Weights of a small transformer language model.
Size: 14 layers, width 160, 2 heads of 64 (1 for keys and values), MLP 320 GELU, vocabulary 3076, 2.81M parameters.
Architecture: LayerNorm before each block, rotary positions, biases on query, key and value, tied embeddings, attention and MLP in parallel.
Training: a variant of Muon for these matrices, 5868 steps.
MLP neurons of a small language model. Each row is named by its layer, matrix (up: input weights) and neuron, and shows model dimensions 32-159. Each number is 500 + 50 x the weight over its row's rms, rounded and kept within 0 to 999. Numbers have three digits each.
After each neuron's rows, "fires in" lists the words (lower case) most often at its 100 highest values on Wikipedia text that the model never trained on.

L3.up15:544432544503445501469519442488447472557550492570503500516507546489459595502660435570538446557511557430486450482523555383509481420450487499431481504589507615495467451501436474439561450416537482516425478551483485480535485520508439515494488460541460410559498458526443601497575566441490530520523539483446447433470493468513433487594535501506494454500540472580499470457609542577397533534446
fires in: "his", "her"

L8.up80:522472505533342524484539547548524477533507529559542531447432551581424530538568495493497410473449457581522546435517498526491556426487579451562394567451581573495488383497550551498431437456487447527509496471461483490544485565446572445435499516528455486468597498435593549493519464493403546465463463499391414557426411593478490540467487523506522532486599530508553553452564481516480491522487
fires in: "his", "her", "department", "philadelphia"

L6.up206:506497434434469542567395497473469457559536590545529554504487413473377469462530456441524593496428547527517524537515493501599468498534603473500486453484514522517564459502557507562537671492576458542437494520429486598445521490473472505442483483491500604438472433424468585467605429555527515386506466490504458470501505575560499549529477535504527538459500498423481491529491498503499468515553
fires in: "of", "an", "and", "in", "at"

L8.up243:541502461433440582549484519503566382566485549512502513457466564476452512564544565549624529511564425466462493480500465537586501535472482426511585492442480451530467462489465412528543430397467508432441397536451458509512428530533478583556463506429527473502512437544541447493578511518523405512561423502540494565541519483547539504433442503516536467506617449550612558512508431509390517547512
fires in: "in", "to", "from", "of", "between"

L8.up163:524496543533491563487584532507384412432476532465478396589586495523586548426489402577509509557450421518501494438529449484479454474531583445449585480551474528486550533487570457524465477375493350511539573502440508545472495419525429592559512512469533530414454487563513541492482516559515528534412493498569507472499545584524477524520496570485441514537531555489541507596452554498587502533473
fires in: "he", "eventually", "also", "she", "they", "who"

L3.up302:536515524379522467538476529440429512527545535497547556403521577518433470573503525502589529436500520501555539420555490438467520438548527506471432493514528587489555428571473548522493611397443351576471546509459556487552505542490436588520403472494479401529414511543404519459564592529470485450465489509513519521554495489465490542650547575518457507469535439544532503502510508449488582495528
fires in: "s", "its", "a"

L3.up43:518586498511536393487452502474526523550506524635479481436554495452408545451561480465492582494461468461610538536435466540442563456535421532527422522473531536522544446475476524511483580498489586524436512462405483503581476517534440456550513483510469439555523504558533508560559483543505527505561552503545478514365514447409536443527536521440437491377556563550555461488450533499518479507480
fires in: "such", "her", "john", "s", "johnson"

L8.up35:549574481456449448483454515537432445476476487528494471565485482478498510449552503545548501435552516481585472410517453540438519513523485427576562580450512559526506418543546542541522437374521497518529474571463569549516551482537507507582448520411559363374468526639439501426481558543521543457498498493455468615439512553409545483459512544492497493495570516527480542435521479396518468472550
fires in: "to", "may", "can", "also", "website", "might"

L8.up226:527452522573457492560500424517419495482454520486393492462539557446506575480571514524474429415554519538507518428505529505483536468440473481401471479517461507534471490425458494633444601494446490500506537461511475479572545528533470585469455537591407542482462437458416513534515505613472501589438504462485483508513527519597524581453554469516480472574470520498560653496503473459494488434384
fires in: "had", "be", "being", "has", "been", "having"

L9.up27:674504503464560547566586501546547539491444541441523465529486509467471600503551482482537499585436453516490549500452489445416544504636504572510383498496491506519480506554557519531394508537464504495498543498464524554548457474457523532525463530487553517426558453441492479423447547449425589518484521484555474453429488521504494528506402593461511531459531574559490561480499477494457487509367
fires in: "in", "fighter"

L9.up170:532544528427583518559551423460513458417471577468496420521508452480522537586492500437548488512524529429541525535489420514550555511554467441479370491506458430573491447579508479483585567522541431495562550487497479502478488520546481446548513546480463399538530444531556483467554448427507581500492474467465386447491459479416443435558527549544536409601584511546509553455497424621458552450505
fires in: "on", "in", "is"

L3.up298:559449454460564479455516478520361483449571527593470525526568508543480447516510572517505491492529537464454455444498443499436518371530458403510441474482518547473533417480480572546540494418510451501588554464549460582469564452480472531435434494512470509421515480513449447560531536528508457487401530600448471457451519407550469468501623554520503406509577484580644592479519590528512502474522
fires in: "most", "are", "two", "over", "make", "twelve"

L8.up311:596488507484526527419503439527452438522492570516488508536521551527520592518514479583592521477531515455461492362574393525469499452483398466435560513542553623523478389508476528479554511407453483503558572551524446531437493416532518494565517589481519506433472485599470442486432485509511561471502468518448528543559447481436519530513498557449452578487515566384458486444535535436526442465486
fires in: "to", "can", "entered"

L11.up247:539589457401548489619517494551515447486427491540485487508433463581374502547412525557477426518524479491500563444493441496539521421466512525570625485515515497554541478436463545565537475470409436502543417487473576587540500441500496527490457546477528442517490485452528510516476486482472516460535484521446506552524534472543360436530565480435433488490450563423497529540447503496421475550584
fires in: "of", "between"

L3.up18:559520567551544522482417487526450462540526552556458430460580438547521573530517521522554537563489526550541550484563373493443518458508455586477486504518502531514588566501454499534493535441456494475555545517465530485511429427454499481527581373512453485593551558457473572567522450556474411523475409525492455503600497561403524516527517573518538450370559539549548534543548560458413506475538
fires in: "s"

L5.up318:387512550538542453528501521501495359500572524514458489524445517434525525433593515458474500510465555524518426570495532559511630466475541517485475472380524494487561417493575575508469447466543476481475499451489580475574457496517503526488530451544512541485597328523434523517544402579527443484510405487438525495531459512444531505481495507487557425497458558455542466535530501502536558558569
fires in: "a", "an", "was", "is"

L5.up190:549472495493568534459557467437376451545440488518432506435488522491522568549486527508514466392580481610547532455558459548610542449627469534545601529491413509546578489470501434472492526424466547429536529550443523546515511493553472501526509429447526490525604603478459427447461529594463408479468424492458531446544518509568555467513570538507454453484553485558505568448481490510466459481572
fires in: "or", "of", "and", "never", "might"

L3.up2:554440624531586478463503499445591506488555536490546517467463460499486510553459541484525479501575548513500470442413484420503516564636451421508490395476508522424497499420511436513535572538388467528493629524581461548485480535452525423585499449533461394530471462496396561473492413524427421540494475574571595550458429534474530536468468567517545540493475475517606477488517443572528597536484
fires in: "s", "the", "its", "candidate", "has"

L8.up92:570486479525493530437560501528500543451529597411466526580499427464522619457561465592488475599521513484466489391523502507553502569556516452494560518491526625591553446522482536476503457382544612497537528531478499594450428426538475560496425601484506488437469494582460368500406526537478517502530511541520538550413542589505574497494482496468473434476518553426448487563463564508450486576487
fires in: "to", "may", "and", "not"

L3.up194:592430604441501387598474459530513482450560491535463546548466535494443417514543611582481472442520501484519553497532473503482483453487560534445464540458625587506516473419540473461442534501503508454510484437487488556457526492511460506535488406523587411535583512466517492454456521502477417478475425397572426488494518461466488540507467411475474491582606501556498509472513503572487556498498
fires in: "an", "a", "every"

L5.up56:590473386446594544465459550526399518529490512515529518442507508489475615474487465467567498466554481512495517483466464412561501504479507489472563412396448474512537475495456446567424484457460412526524461532608528507434562510582477514518471408526460431589545457494427441585464472484532560478442461568508434438608466516579520474531432476465450567493556472459562539546528460450508524491522
fires in: "of", "from", "leaving"

L8.up66:528480567482560458429523587546396452501443498505530531544483509519547579547520422443508430399543441563501446417501531397458422609429487416498537474435565526514567498583523493477416485322509566538452539511518564525522452471529573524477497520299500440465616459510448471446453547488511536468500451441498489472489502508512495516445459489481465537472543519494517523391448567553523576481548
fires in: "to", "will", "not", "t"

L5.up176:468502500545505500511481401461446596408553420439533513569627510517598585488558447480500510420498552434449386503537474460473526532461458434370481620496533513492519459484501595472543508604483509477478567498495491425495539446489574450527526472533469523522597511481482554477435432513434498504465466538444498494500529536491435514489411430458576465571521543506572538490569485505474537563536
fires in: "was", "be", "liquidity", "not", "end", "result"

L10.up109:525502589475463498456473594556447502523547483531488525415559487472455519627532493459443505426533555500518492555486528580457474460530499449412560518395542444585633521484549482496471405439444445564587532481464485546434562440560529488485508511501473554405536497433572465542482560637577564503419495464476483496463507528440441492453442595547502473508529473519492497576501509524441518488442
fires in: "two", "three", "most", "very", "few", "five"

L8.up36:406496492454464540550504456511460467458550485557447555561540514468426546547422617490434429513499402470520465538456543598527557446509541513482577577473489511547510482443514424524507543549516524441565613438449457469436536462469618428519549376542548531477540538476466465610489496576513446476483428583426476472471559454461512458568451559496614425564552512556514540544496460469432536439519
fires in: "three", "two", "five", "four", "six", "ten"

L5.up209:500475482522535491481565597530548504475502528422628566533430529526468544593637554468539469624495559503455430498511501485533494495509421538419429416523570517519487603483411472495495445493488465407449521518463510550463524548554491505554598441530451601451495490544513517470516507476533576527514433387502503547473531561431550481508501447442515406518567387483526527577517429576510563455403
fires in: "the", "his", "references", "s"

L9.up48:535480471528478623501460477426416454425530544596553437604486434564462467549495389577435529477524460420458593467506401532422487547557567465525521557482461532496487520524489554512445482499464489408550471586486479517475532462509510490608483518417491552546481498518395499524458556485563503523462532450487503468533525562442531486446540512475476492548539496414502541408546555586567590533465
fires in: "to", "not", "can", "also", "could"

L6.up61:533564495571480452453554480391522525564509440404529592513498439498550502563510553460440484487465546486604534540493498531452617557462432487487510543516563508488537415476476564440554460476395504513510543489460536481558518512447511545487425406493447509453565431418412505495633500622501396581529496495484583446521502575475485410524467555524477431515550541546513504566543527497534572556459
fires in: "be", "as", "been", "then"

L9.up240:518604518554501468612468520587508475492508574494488498510496543525544521501539531522520578477470564526482470503433571582465533478409465425516577511494547498460415487455489564482542527501478445496492529554457494528426575431470439520591492463518551474480425444474501533520530443467466492585444467511442482591474481629525547541464487487501486420440438521462534432446554488620468470487489
fires in: "the", "s", "between"

L8.up236:467482452447474478609454499602485468522553526455545553377475556469432521578453366444520542501478449567469476547470469491391555476475560497503496523436449466534425468466561427535542503469496607521425480545509535425541479469438506523552578447489544530514462514501508558482546493522502599373501529546557509506587620482477455507535493485523515478432438456512511489496544461462494521482453
fires in: "after", "to", "in", "by"

L3.up40:452505586453575425509395574559437507498529518476512546436430507480527525461517560509564549512503558548412449615384481499456498446468502520355420496520546510485469391519563563531515530451452536535417463594472567516491473529490416408491489409455488452538449483528487514510515515435419551381499516512447550538451442525452482523525484562464519485478537569475543456551566564505562495571557
fires in: "s", "the"

L6.up266:501525460481544542545510502532506349475414523538392480530597505509474508512537443527566507604521530539540518504459436524490492421453463397470591574487522540481525434510469547564450564548498557473478481497531514570534515456511476464566463467383584488384530460516472474498531527523536503493470462414468405502426617485468515442457568528420422465439614490565478514475438603519431438427451
fires in: "to", "t"

L8.up174:499559516487544528564420487547508522493558606486492643532527462471519473576447508439544574453564459433458527501574505581448586466515507474511486430439554501529534495513519500593532415491493432553445436483515439467548453475574516454480585432459500516454553493450486543493545547514441479523451546588512516571455491491466544439462573492392441505468511497570504510444596479549467528502521
fires in: "an", "the", "two"

L6.up214:493479528450537457595460425556462474472596518558511587424536499474451485484486456517491489464462429446515548369443467447496519523468544547493456563486507520499449580531532542544570531405535503469437498441483515450539506500437507512522531562408463491494421519573490503535527438494440441575475506474394449523519530485486542513566561385556462492504534612549449484424530580442561475563569
fires in: "an", "control", "message"

L3.up55:449460514477618493439433488645555479467584536491454476544488511480395474563573507565468590538442551507551472434494533434483505424432456404518413485496537466523498435527559583507525538464450461536516528517415465472517477468329461482477491460523466476486446544507522505546552550428493531489499505631511461613545396536462496480567515514479440524475509521474492446504519576540477514568476
fires in: "the"

L11.up147:470461408455590557416489513499521421568414591527386362556490508502530506568544427498574465552500394500469553439492468473514525535459494467482524457591431470584565520553581509513534495476466478620520618506500495577494480458528425491495413533539538541493505403494479410483499561563542399530514478537500508542522519525490501462519489539531513528490530444540497507575435447566529543507483
fires in: "who", "i", "he", "it", "that"

L5.up51:620504560468518463520518504505537426487468494483532480595450469545549504549516491536448598444365613515529466461510481465531526497528537471435550442585488528557603525388487496532479511524496543511561530515446524461529542443469504526544415476481470528453536491416445400454432461621518503469454454564485518537443476595559521418411465569477451514475437511552500532569631425501588472585449
fires in: "has", "had", "have", "be", "never", "was"

L9.up176:462551465512558527511472573483482483539603484518447581467476506551433521442633501472530469452564598531418408468594533449540563519517464434420572424514495469509471426552539524489521495501431589539526477480468466498514574542442458498490440456458541475485530544470516557514479459473445487468529395536480561612463525489457475500475551491433449488532462544464527491532510608559500434602528
fires in: "to", "and", "a", "of"